MLP neurons of a small language model. Each row is named by its layer, matrix (up: input weights; down: output weights) and neuron, and shows model dimensions 0-191. Each number is 128 + 32 x the weight over its row's rms, rounded and kept within 0 to 255. Numbers have three digits each.
After each neuron's rows, "fires before" lists the tokens most often just after its 100 highest values on Wikipedia text that the model never trained on; "fires on" lists the tokens most often at its 100 highest values on Wikipedia text that the model never trained on.

L14.up156:116125166202091121145095148150103135155152190072130142139112101135129120105055096139136099104095167165143098147178161173134104160118191112155124170119173173096106117221090091092156205198136155078144166168122137135182135140054120130137132174147085138140062106081157068129055101128111174114124094130115083152092090133137066069140134164125154153126138132110165114130083135152109133145140151132113164080118126147132155092066134104154122161147114183138133140097137126114117112132129057139115115098118106119128185184080109158147104152102138091145132112056131119155096180076101086125
L14.down156:120120195192117162171073105157124088140188138121144112100114169108083116104113173194190094095170137093151129184089114133101132060112178086143134165109125172170092130085161086153116074129109126133143164115093132130166117172131094076129116138106135131108103126078131147116145103080151144112139112087151169126121165125157150102170147088146124110148062051138099088156189147119168152118141070104119146097068155124127122099145087145084089172138093098144097159144049124150095158170118184168163122086153139141163128084159074136125140110170141150113114178186121055093144130115143187129
fires before: "|", "-"
fires on: " |\n", "\n", " (", ")\n", "\n\n"

L5.up222:141183129162059083146101167165076132191149148166114176155146112048127149115108117090109153151075160132157179115144118109146146112132078171134164138143153166077117126111112117125132153107155106112123120204157068129119131156127154135140185145078136140095121134181150103117154100152121157161109066157127126136093119176098078127093121136129149136078071131102131080065132159179045093171102168167174098076139149042132109132162124127088123119114171111125141158155130146135143173079053119165099204161165134084130134154119093058115195125120173097123119116112127146094116091148126128101
L5.down222:188116081128099168128072137147081151129084136149188113133144074076136120158110154122135176148109095131114099106135090132134145073115087159210197192113143112103133163110149124099104111137113166106112114122133186144148133075088117136118170118082162219114076152127160081138179128110119126134109087108162104160160142159140123095200109144065157113139136166109080135075136170163158047099146182117072136076086073197123153135111108163152075079110144174122119123160114128098131094132129138126186156128102132138162119128099164076124086166193113138118110109156132101167127081117099153154
fires before: " ", "5", ")", "0", ";"
fires on: " |", "'", ".", ":", " in", ";"

L9.up156:113130153106092079112121120131101170117184148083113096193172146171174113098116136105089174127062125136132097185134109167145137124124143115141185081106129166127140104116159078120093127112135159069140051105151125142137149103059183120157167092126162108137171178132132087069153078152165157205154135065111128179112123053099110161102085103122155113166107144100092167161128166096120100160135105138220131119137163100184132165138048109146172151116150103077122113170145091119114121100150141105132146142111106125129071119181092089137178134064106146144149140126136084149178104085099134142
L9.down156:127117082142176082150162098168105164127162179104177136183139175143175115117099074116143099113058067135091169141082172130138156129104139132144100115115148129128135068154110172101182155118123098073159165082140097188124170099093140075132142165096135142084073135144163098121164181050123120104123140086114191131161108092158100180156113117094154134149146094123087139103160129064138180095144112166123122145169107129124165165132155183118145184109148068116151047091079079115162119126136120061154100124122130159137119184132141144065141105084157081118119149134144191159128123131080136139
fires before: " "
fires on: ":", " December", " October", " in", ",", " November"

L7.up1:166129118113121144104130168180044180110164112108130127042131113114166159114163119128075153118079126114108093115141161176154064133126140133113150097094086109170202131116155122202150090151101127128187124110165120146129149115194178147173157086053130125127122078095102139166103133143113158150109142081099141198119105125136125094161091130129141154139149144123164148116122130109129074076156161106095178095117156146169163141148138121124065119108083086115041097111193151136174119145094152162092120085124126130138099148180165153173128091132086096051099157141094133133140171182116165077
L7.down1:133153086130143134170197170186117123131121037121114164127136138106147163147151134082138150101127095111130181183121124128124086164088064139105158115087129125103167081088154133091131086147090097068167138147121113194119099143159150193165085146094152134126143090089159187143128167131140129072182135089158134127166071190125111076145134147037070084096159120165120161089126085091184163113046165178146089135147139100122134114167093162091126083075121092120146112118084156101125161119146124076201119135123138108101149120144117151176159137130133099187126159148120161139132111137124109140
fires before: "9", "0", "8", "7"
fires on: "1", "2", "9", "qu"

L14.up422:185131119159149133125127096065105223103142127128181135131104153051090093060073123140127199131126138092151145167122076129110144103128156134101093135126161117091128099119102136103080146180102133127133109116126139154102131116185151135140111236117197152143204174087079124158107105126061146117107148080151075172154111079175139088124150136164131137135142114130159108139129083112164162136103109143150100163110099114069075190143147157144091150106178124114098106096149068122120125102126104160142080131122168124156119115110064101126129161167154137121128199184070118157174089157116143112
L14.down422:078086100118100140161113148111087109135133135128083156103122161198139134114162133117167068147123114163203153158108102107183154107126137164146118098125093120123144149136141165170115211086159158198101092190132079087134123135096102108115115213098078101164122095005151101121136110168080092064047092143097123118091151117109120178133066120114105080104188099153112132152143101178120095104158151131114153156138077134080139138105156118112076152136114134149188164111108152123144124180124144154124164149158120114190100136140163089119097096129115141143123165113158149127141120121172193126
fires before: "1", "2", "3"
fires on: " "

L7.up365:136092091062176166168160133198147180133143133127186091125116127233170205095075115149096142148093114098183084130104117159086142189081115187101129144083134145124108148133139090125094159142109116148146090095114154126145169100119135212119150103114166080132160137122134144161116139128146130098144124139124146197114095120122110129173146150146121166128140088162091109106109082092155174155164116154146113038171122133109108097122158138133129153135119095135110129206122062149169156165128120025157136150122143125115097126092116119101089106125104095128116129120110186123094114082072131051
L7.down365:192101112135138104128119126157168108161176141168115164171152120108182086112121117103135118124143077194113103135118186117130176101074118115125129159116125181132135089083118077197097066143075120047104128061159079093097127158208076119131054129110126091148150125154140126151139130161157128129114168129117081101135147101120137191076121113154138059177140133178091115129198125070141171082173180209097119135123153132163134146144111109133172108126110109110129184069114166082132111104081130129112169135143114112102115177134121137119162114099192140120076147091167102107131128145094141167
fires before: " ", " S"
fires on: " |", " on", " in", ":", " On"

L9.up294:130120126106112093078099117096151096087156117152146112122163112092069130137129176141088198134111146139146076091137131121121092159144148140142160139095141174101150148152112114179140141188081142076126118125094120105143161134185141064173182138108134130074091090121164083095212090156145063158122129127126134141115149086169138192165153133145109124160146150099152161125034169121183106106103129138142106130124137110148115113121059153088119105143154045102084063117103145126117150162133067136145167102199203160130177142153160117120135159180111114151088142083168095072107132090116195126
L9.down294:171113155146133099122104137118203123162072088132113185160164177177145102138121167145111102155108066151131142100127136058141176101125122180168076109172138077135087110137193118142141095066129176100136161130163084121168130137153122175146084135158120101180124080023102111145160063141119136172138180121183177099095133153192138111110107088100141126090129098151188111128132139101150095091122133133144121112100097203152135128162129098133130116172086125125185151154128140085015157125106162153138085079129117111138103111086109135158137121076175112117109148143101079154110146119134127096
fires before: "0", "6", "4", "2", "1", "5"
fires on: "1", "2", "0", "v"

L6.up505:191097143094170183116143141170140191103129177175160144100146074121118180114068131139087185104123135168136091083110118153140092170109101162122160091130124182137146170095164065139137135203099074086146120175169165149167152095168109144087083140109081134153124087090106111029154104129135095081090141111117139121094166148152089150161108148125146107111150064131169065136155104147199104143182053123160161171157119132086120179133103138061072159140145118127133132161102131143136139118109130133155133128100100084103122120180093138147114136138112142073184115106100092101134138127134183115
L6.down505:092156104093162147097167147154087141159121087097139145221158116150168149112122132097091088145135129111140140133111151139143122146106149153082159093137047150176106144151175140140065159085090107097108201053131105162173158094158126140165117162129082082133163143081093138145153150106062081146130179152168086143133048140078150105122152102133127118115073075140102129072118155145159159178105140119097132128115111118142135080147148150184130132139118071122074168129115150078148189160207125104112133135160167091098159181121048147171133111143165134110093147106096156147134064128110117152
fires before: "0", ")", " |", "–", "9"
fires on: "0", "2", "1", "5", "7"

L11.up529:194156072129088053162076122121121166142175058139124110142119155122191097133132139102095143095073106121138133130122117162152104125081160174129086112095140146150192163131113166141076080165131099116141091162156197131149116147080133127139188146130164163090167082084117127111149104158148114142103133077143140153156127133073159079151053107131150135149141113147127108143148212083107134209134100109136173059134122102113102177138104082096179120085156123087144160114118183111130107105179140117089161099148148118153087116145097144136121125228073118118172085131100182090143132147143119103
L11.down529:146124123178096132148132103165165140122106089109107142178148099119113164132160117129132132116034061124160115120085230155152137168155121124064192170177119100143100141129108127100130090091126126130139155115106133139154117118121167168106156111101131108114186207198141104126108127146090114166128131153094153084105147127153150171128121092113129131131115113154134147126109120190153157093147100134147097122124082152076125132236106169115153115100064086126137134099137106080134190139083090110158088156168211066093153088130118153144096144096120141110118121111069167160049053122142158154
fires before: "9", " the", "8", "om"
fires on: "1", " at", " All", "at", "9"

L6.up277:141046133113126114170139058105097122078110113153136122117101056134119130123116074168150145156139107081142150122107165140109176153116138138056110147119140099127168161113139146112125174146106133165189127110110144139177124177131109176109103155142128199174173130080117155128031109112125154172155171088126084109113167104181146124134107096127137111152143084203132095101126110194173144156139104134188141182126122139133094132150091056076161172065160147129087128143082082198151116088117154156121133119119150147175155137099081137114114168091130087144086057120119091113121212134113120137
L6.down277:123114139056110119106094099161085187148084133112112153133069095120101144167147153142101142112147089128165138138097089065094158076070176187154162097103163139146160131154152125120047105073135109125099170173116102156082125126165061108130091151167210107161145138051145126098140127127099054175109109083139163157129097072179157123105083127114112112140190180128135122108152097107144149108136099141130080137116100102136137126168096138173178114097118110160121147151089218173122172195145142122140164141152149094131080105109147148134190134118108189158119167156138096163095134112117147138
fires before: "1", "2", "|", "3", "4"
fires on: " ", " wh", "|---|---|---|---|---|---|\n"

L11.up92:121138157058146114170143164132117102130148121125172127130183090132114137122147119117105114169144075200127157144177129163130153162195167155108111135165116149076127137089140128112149155116093140097070146200108082169069089175115061127150168117124164159134117141135085104107092131114156115138134173108122126111096087152108176124132115085121124169147123116103095165118130082093147106120088077121096181080156141058141056134172138096040151121109077141117125065164203140124111166128083100114151156122140106171146112147180108114161139090120119174154127131135097147054175216129098157188
L11.down92:092139153140174121170169161121105126130155130132190113088144130154080141161122136153107124206180104069126125140095115096057134151173109071109064164079107130139166099079109157154127158136146160098157155047100152112092085107125124112128156112121068188118131090094154122073116138100121106106156114138149144111183160192143083153064108105144119163107110131193135112136152149060113086143125094120132127140128092157143133121125096070155093189159126187186168132133110065174078112191100128146128161101134085153094180170101060168077165101159141100154125118127146143114121128143164162170
fires before: "0", "7", "9", "3", "5", "1"
fires on: "8", "0", "6", "9", "5", "7"

L8.up159:104100133129144094113106124137089123145173065086152061157127128185144143111143099129084116136101144006135108182136168179133112133099206126124114128101154077114108169142101106141059093148191097128154130112146103175170200178134153116154115105168166164118170111159091146131133105083153120104139118132128161117120098119133128166140120134123069152187109113172115172082087120102141144119127166152173125097080138092147110154114121116165148192151133101105076185173182136160189088089068121153136152208143168108147151095071081105142129101142105143094145109091094134134153143093083102107
L8.down159:155080140130146175154129094164134135171151063146170124154148134126188102152097071123140120126098135084090119132099164191113119172110143084118167121142181056127110066159167119119176129083117114105050104099092132152091150091106146061066192114156166096163174162053113133063114122093113084107113170087083142126110151112143125130111106081132141142095153084091097115090180076155169141115196145174167120164117120111137091102153108112162152167095111134105140078141187128073175113165079135111106098149195139139114131151128143118149151140154159169144138154106163180138154172111140168121
fires before: " ", " the"
fires on: " of", " In", " in", " to", ":", " "

L12.up274:130062085117147159102101118138104140113092133083095120169129126125129139080066105060088167116179121142141064143085101183149076127151122145100126140111112150104151167099169117131123057060135078116245126168123147122087146134137130174065117125105149093091106129151167094130127140133116066195115199117067125110125118140186149115105147159169140129135108132119133154112136100091177167162141196165192142116121129145135101129169107115134116142170175144096132103141076148142098134076167175179149223114105093167133128174163103082144128106138153112155094091100102114129120157139136168154
L12.down274:117063122187116132131107138130093155075133127163158089138125114076121137163129128146174091143107172144180134135139135145135112121163202184144128107089136144129155107089092059160115122132100054183103149162187107126117124163134109106189079112077152169130052075106096096095153134095162132122053159151100137127175174081111092142113114136116033121145173184121181158124146113101122073175161167111088077142123109149109132117110119113133172126169129152130065101118071092141070138118160165132148145105083156161118149080139098100150108073153142156192120125153107138154159124159177125176
fires before: "1", "2"
fires on: " "

L12.up212:140136107082113073161104139097116089140148098164167147124098144104180136163138146104101149096114138159144138111150088165126192142092054171139137141119095067122104116138132133105121092132145137084109161076146159094113126078171124154103231095143079131115128154028166143098110132146175178076144177094089096136183209149162151158173132093120077101144093118115129155121138107139155172168100149142123120149067203148133094091106094177063112130138126104152120119182119169135093131102138165123171163142166150121156107150152089083180125085148178095102135083095140129067126142123093145165
L12.down212:144064167069054152115092166101181163142129144079124179127063151118144138139094127096137136151126122170082107115134081157181125108131120157102184110120129084133142105128130139107142092089145095178143134114132120110130186106125108088104136089135181160132120096196139156182138147129136090140141174146127096134109127158133107102141160129162125132125156153201082160153138079089116082136144166075133113130147088140207167131117117146123168107069092065137115124123105069170103121155110079094137042111115087086114160067144160142158114139166218107123170144147083169177175154189104086120
fires before: "9", "1", "8", "7", "2", "0"
fires on: "9", "0"

L8.up411:129086139067131127154092153121106127146075119109109107174157119178139121084093103145157177139141150152122096109154138120106113161159159062101178118188119115118092132149159077172166170085137127136116127124152105110116110148051126144096118116105105135070136180162135179060120120140091205071144107168146093137082083123143204186178132109123169128158152085119120126127075115153134169167194162110170096150136143074194124124187100101127130084111068124115106142144111090194110118079129100101161107170172190089135112097098097088163149144128100165182143169111141111097135121123066153129
L8.down411:101115144133172151139138148083205103097113159071154064101132126143159123123140164008141137162199146085170163118123055114098146150160157134116142153162106163107131204118170099149132136118132076169145107169150151122129098129084110179121056099103124165121134139130167165126156148111150137156137155157098117150130135180115106132125071148059134111085062092146096073093097082145122182154144138112063116125106139176141119132081155146090130131117117163100085134143109153154178198098138135101123139109123109159100119107105102076169173172142151107116062205152095117108121147168154093117
fires before: " ", " |", "0"
fires on: " |", "1", "8", "0"

L5.up368:117087122147133179205130053117112089125164125150070056134119085175076166052151113177126129148108119118165157112133163135106114113139106160077094101150129160145177166079165133137085166188093078112188134121179112124173151159134071178137113109097110156087136127114114082154150131065125129156137134089138134132176145216121159118138075111143120137130158061131136105104126092121140128175145127210170142164111112080108120155114066083151165119137159135127054152152091094119162139141130105132100122097150079174144106113151100128099113111159132125186127180146114110083086199134123145159
L5.down368:098153129124146173188150144081062124151080164151081111107032132128123172126113103139127181164178144118186130142106128160100130127100151186132116112147153061110138159161158095136087081089119055123152147172115105117149111111119135115079072102189109099129067090095142132112108150139097069157155138140143137130127145111143139122167124063116176086102140167155101158141100096123167162145166100116155107133138093089068172121086122128181125103121151131121115116096128147213098193170125153119141101131128127122078076144158103150114152075085151193118157173186104148129096180188094184138
fires before: "2", "1", " |", "5", "3"
fires on: " ", " $"

L11.up115:121120080092060087140157155140071130104115091159134176136109147142196129165152233093092121114048112129143141127121125080126039161101170129130113127169139198075197151144122115121121060142126130102146136115097128101119185143138165192163179159102117146164087117122171143113105137120132127158156110128131111104142167105101092074176137053081159106097094084176136146151186123120118086098118092134105162082125140155103084125153175112062128117149169085140107142156103136090172151128128145108156132145092167095187096099138135061125110122148126116147141176115180120141157174149157112101
L11.down115:189079153146098063112147104058119127156086161204088119106116099099176190183157102165113099078106125160082159085087134098111159145166091128180215154117124162092182140122066172114090084130126121133119155139101142134180124101131106099079169103154157139060171189108137122129089118140145058085128164170094102177115130118156122121102090108132079119107135149159166103143117082147135107141102180113058115096190138141137152149108096186119153177118146122119158154145116141175135150086069117113160124141109139101099146056125129132158117101151114118132151164117103183149156140159080129146
fires before: "9", "8", "0", "7", "th", "6"
fires on: "8", "1", "9"

L14.up348:130148139113125093092119126150120106090123118137191081093101177115128133133103114159123131127076138156080175163128108130079115091111148148178101174170111195108113098147108085102130110125054203091078118124184150147129063131148153132152171140076090106097098057123176075074158134142148157138136144127090142146114105186078154198189127047108209157120116105160157137159119143138106095158080132131066144150144138131162133142143139169141181101153060089165137075173192180109111142108067126109146173121137123161107132114092102152133077120137124177145133121130101120129113131101173174105
L14.down348:139158078161168135163086149032105112139153116098149124106168083152096123135157143132083173118134106172125149123106191156084161108126115089150127066081102164126147195137129137091082145061113100147091081120109120120128057139139123146079125122141145131128156108132111102163107104135124050138058134099194171141138123070175134099147139104161174109107085172112133107119130129111192117116172078181154164114144130153130125151138117163129107127091103087177093153142164120195155163110230154114102170092191128155031162147139083155087118125143142124151093112140124144119124109127131126187
fires before: "0", "5", "3", "2", "4", "8"
fires on: ":", "9", "8", ".", "6", "′"

L4.up361:211158139136184188194148071100130143091196141144135120024130122145140142132080102173087114101095110135161163160123136156115148133115084105130117176135110172140132166136165087082120120115050123149096174135097148097212171183109143058101137160138141122129093173110074083160121148166197093128098109142126104085125127122113148166069107175115128135077123123119117137119101122087081110141129181115144145183146124138100107133116130149167152060076121159078163128121047174126150159139132141116134158146141088144149106182140145110179095139104148141072119091141150122101093121117131137077
L4.down361:092174156118139192111119122104160078168138128174064147153122150127121113109164116172120130090158179129119161187149143173123117057157135115143125179151144118125115124057111153147149106087118108140099118056093106155180127108114129092091136143151131102092111147103187111135082119150122129085124123166099121070139034135131156061127114113137144113131116168135013171103142105087154166099146138152121157160089081118098141116138079174147121090116153034155152189118156128125149196114099089175144153164170123173101114116075121141148121150152097145109147143171120140196150057104130124109
fires before: " ", " in", " on", " to"
fires on: "born", " born", "ed", " played", " released"

L11.up118:134088110124122100126167120054086114157111108096193133128088094103081123140163120084165175113120157109187148127127098130150165126101085128068123136165137083119089123111182107077102168200127119142160153132076101063139139148162147158125086090107149181112135157107113093144192149145107110083072113151114086154149132152177152129137091115132103121187121063116097151134089112100128122131141087150111125126123082058171163152170115094086167078195165136155115091133157176129132196166162127136144174153116204153130070179143173098118056106141115154128143098183118130169126138122080178116
L11.down118:146121126136140087098157111142153150139108115120103153133135131072152140195160114045105086111086057110202114082060124121197170165150146183139119076088175071170145171126173087135161081101124084166149170128143102123152142150107146109172075106149147125131127112130162092125147163141139074128081156128124121062065110151197098102131092132125110161132140141115142132188202141085147161131123178120137058155123159090088143169097087137077122086107108051179122111139151115116146155115107144120144120118170173120138088176095163153154148109109051148114119112169100143143149176118146125138
fires before: "1", "2"
fires on: " "

L14.up46:134140144051132131126135172089112130177107184066113114127145158077036112087122143126160145125081098107117140090182138175154194106127111151122077170171092142148084195189123068133182081108133126132183174085134148136099151141159166156147144107145132117091140078154097085107122118147115085151112133191085078173165172109140130113162097147181125142079159126121117159102088102080202147086116153078137132111105081146113104155106098128138124159127133126141115180111145139135083101131144157169117138067151202151152066068097144129156119127149132136113106135124140127108072185189101154144
L14.down46:088117131231146107111157107092131118123118072136099113152109105096150076103034089133167096091119179143131080181130179157128082113172161188162174042171154163095121092115164089149123099124137143111196088169104160113142159149154131131101096157150045137123093083135151136148146116116189108149115190105148169102080110101094111144141098122100183099115109172142177172123121087118144125128127128090129061111100131156180107083068124125180131127148122093129111156104146107088149152108174159067187143149138150096146139152123107133073127152115127131163129166149116107157118144128133201118
fires before: "1", "2", "0"
fires on: "0"

L11.up41:126100078165100118110122114129119135138150158168116113085086146150135139138171162178066146122111126124105049136193165169109121182145216131162108136137154172109133104114187120151111135085163166162140145099102104186133111111140101185088146135137121088130163049091078130090115106114188142104079146048111167178133098140149084176153156124130174167175114126120117166091118166159111075064116126117126176144135163149203147084147100098167145086075112147071098110132131182092084110112136120102095119110129139122097135148121127106137106108110149112109109166071117121166106142081178202076
L11.down41:134106128182121107126137099092107125133116105183178106151152100122172172105152099138090139047185135184094069171076087066114204121118154149126107116107154132149157041112127119133118132163127130104137105189152103093114127136153144105188158159065158129135138126086133056068158126151123113115163122123108134172136101131101117112137056139141148152144154113109111125066115105074134110182125115161192129184153084135081165151104112176091107119137095058156158126195171141108184146111075153125133174091181174148123123119093113161100127127061116105202132142153127148127103135121170101138
fires before: "6", "9", "4", "7", "8", "5"
fires on: "9", "0", "2", "8", "1", "6"

L14.up45:143159112096145172168165145032119148121129119092128096125150135155168120148053162132169121140134119091095144145114092121162119114110114139119155162121130154130097156120085136106141125150127147128164190148086110114113141200105165106138109186163134144101172102105091112092117112107085115086109137102136115209194085182152118114089161113112178115155122108182144159146083109111132126116073141159129152077102126156090094120161090084128167173178142146044142121195106047150102089109149079174120100169115205083190168116097088112104141177155131112165085102077122137075136149140156098152
L14.down45:140169108097119093118118142180138147159141108098100127109126099140122180127061096131178157112181139102167158091137168188136132172128142117099177132152135188097097089164147181162114138124102139129143128163157106127139155162116118192190097239124112129150082102023124126079077107090124182152147081150126134150123168130048103156112103138116113108160103134115113092093115107105161117132122219092165138094101172061161133109109140198100146126067114109085139089118124095180123105150142160164097147128135130097089142124100082152124115136135112164077182118170122130128097058122135158118
fires before: "|"
fires on: " |\n", " (", "\n"

L11.up282:129156103143091152192055119077098131167146133115161136149143111136125115160134126083104134135172123085117131147133092110189088176101090140096120147150126162145160172115179135123139120135080119145144169178104062178191119089176095125123074130152162169071162107093095131108162187135102095174132130096117140143158089149134124089167071068073186087147146073084112123128157143179132186136078152182174107168078100094096156137104105136180113096129129044156113117150102131090125141106166100144082137113161136118185123091157106135140111133143144086100103109104136165082057134190144140177
L11.down282:102082166106141130112110112088107171062073145118134141154136151058120191093141104136107139140180092155123146123089143162161178131124136167123163088127151103111097108123105150101164100157140163116119130124048118180103091111171083184060123130136128085134143098074109144081128114128089124156132110142090160144108123105117092100203171125048157128056132162127085079153107128155153136081129136157114159150079113128106107145166142176123117143191135107146084106109155182127127186121135150146107136149135155089111113073140131128221187151097141157148145138184131142069061150223147127122
fires before: "1", "2", "4", "3", "5", "6"
fires on: " ", "2"

L14.up130:161077085123126109146162181035076087096151194135140103046124122154082152115162105132116145138125161128181128104035070113122136139118119113108093134193115111127149129132163125046141136114106136123146116179173084149166152145095144116141147101146175133068148080113146161163236140137104149126086115081122068132127178146126141116116111121102182076159123119169139139171109129129121144159096132184158147102116097077124129117140094095139148101166129097131106115181101093095138081127162105117194224097100142121167116157113145138097106101163180137129142142181141154124098149112116109172
L14.down130:134123172078167140115060152131131150137134129097145132128126124166151120172078138130105169118090057139128129087080134115182155068133185080065055124162148162135166098087152168092173101125098150141208102102123067134130155091106136102148153110143140092104161160100127145142106164043133113159203146118156111150104138107158142065144137151134174157111094147157213117101146123161104142136095163145099079148083147075101141157178132153161099081124118082127153111152096181158108127149131166142061161123141127109134111191089152158148102089073196137111107169087108149113086134128099114161
fires before: "1", " |", "2", "3", "5", "8"
fires on: " ", "att"

L12.up112:178145131174131132123143155122137115194084122098183046090124094144110122201170094097092154077139155132111127169118176135149126152131155062149128172088175178172169108126182121142140152148156142132179131141036145058145109115116197100140106175108086158083099111177110126148110088070087109087127179130158172131136091119094156145117132100141130106150160121099112155124093147133122097108110138058065096060116164164129086131116120134098111168145127102112112132131083142104136121149183141146097192116113118123194100154129122155115105121119131171138177113165135111041118213133114116129
L12.down112:157105161112099095146157119103124168123113160113197124098055119141128131101139140165194140103073131085087112158144178112099147146095082164136139104130167149121082142075153197146120142091138127109094071109164082117172149144100135174176154152157109162058139126113138087131122156102133161076137067076093155163155131141087112125132074142139151139157121150121100124093137171105115155106132193132161088152173158149158092088114029091116137141148104145111173137162145126100177202121129163089178083132112161135130085118081128125146092108176082111130131063139134058127217137114174116149
fires before: "|", "|---|---|---|---|---|---|\n"
fires on: " |\n", "he"

L14.up465:200106090130131147121138176125142177086143151163115178088098121191176112090123097067140107095133166109138123072090126110152094131146115160139147138094102154103190124071117101091190168143123116136154097128150206057163174130143141119069167088149201094200108086140135094109125073166138171150124126124083118157153169098145125084163153095112129069116103098154191182135110121130152124128101171138129193109147118142122150124153073159104131152092137101172131116146097123085147079116150164166147142134068161139099093115148075106100091164082127046175137157145114108104093146122081120135
L14.down465:090080141137151076107115090065138122175078139150130123091139163131137142082188109074140112125104100128117093148070161118144162159201137094176173122090154090114116165141129179142087131158128104146104143157114140091097101176081139127135131163133105161117162145142115146139166218116115081172137086116127129113079167176108129129059145121162104112138133133153137123142064115226057113141135115144088109136101123145088129191135181170117178156134131115128107019129166141128113133159082108109131130142074127121113159115125121115107121118161066139092221160087181095146169104117168151153
fires before: "9"
fires on: "1", "9"

L14.up186:139115125054184113185096102098100124091089058135113161168172111140126108101138103149086095106140113183135118203137106104111081106151104176115107150131092036080188105119174167152109099168134167137114175180203099162106123104100130125119113116152131117104105070103139166080146127178108095172158116118097100188112145122153133102152118165081134148098147142156097112158153122165150078130146049165148122172121120116086139141201111156179153077099134155145153143102130110073151113123056166127075172151124131139108162083121111141154126158091135188137121130170127148139071151151189126112
L14.down186:142052191127117117111121147099103129137126107169140085102140138102136143103070122152119165130053095094133102143118152166185129153192150182156130133129144166128153168138095108106128128142136180098103114086126120179144149140138126127096140120199111173115126102050113164172066109106067108102157164067197153121115128142099112129110107092148131079108104122169117152103079164105086161099121068125164174138099171059105168147153131178145103186106125089145100174138077155134121090084095093178149111107105161162169112146116101145131159152220167106190116144172143084092112098153142080117
fires before: "1", "2", "4", "3", "5", "9"
fires on: " ", "ad", " ("

L9.up207:109109117121054092107143177157072120104143150103157111113190100134080116066149169101102154168113131096149114142115177144134172133125128137122094086145126207120142164143157172089175116136146167110187184114084104117196142133129088153102133112110098147136115187103131105149120127087170085154138166142147118115105102139200158105141137160126087177118117182132161163069140150064131144201087095172155176131128117150124039124129163088108122128134158090169077167115108091094124055147105129131141120109099145114120134127168102126072153095123080174069111123171105133070056165136167137098
L9.down207:149162166078129196166151110188153188191165103176111167151137170081137090163125104133131106139124120147116097109100079171181062157150078154095064160101072121164133083153092132043113174144117124180148141103114139186150078164078088114087089170155128154128107144143117114118145130129082138101126161082147078106113132129094118106079114149122138126203145085124143085154111143109110130123151089068114135120172135160069175139163184088119144159136210131155098174129146129077146147122129065124116163156151116081123116173106086122097125154119133154117095127151144120186118088144075110109
fires before: "1", "2", "–", "s", ":", " to"
fires on: " ", "6", "–", "7", "4", "0"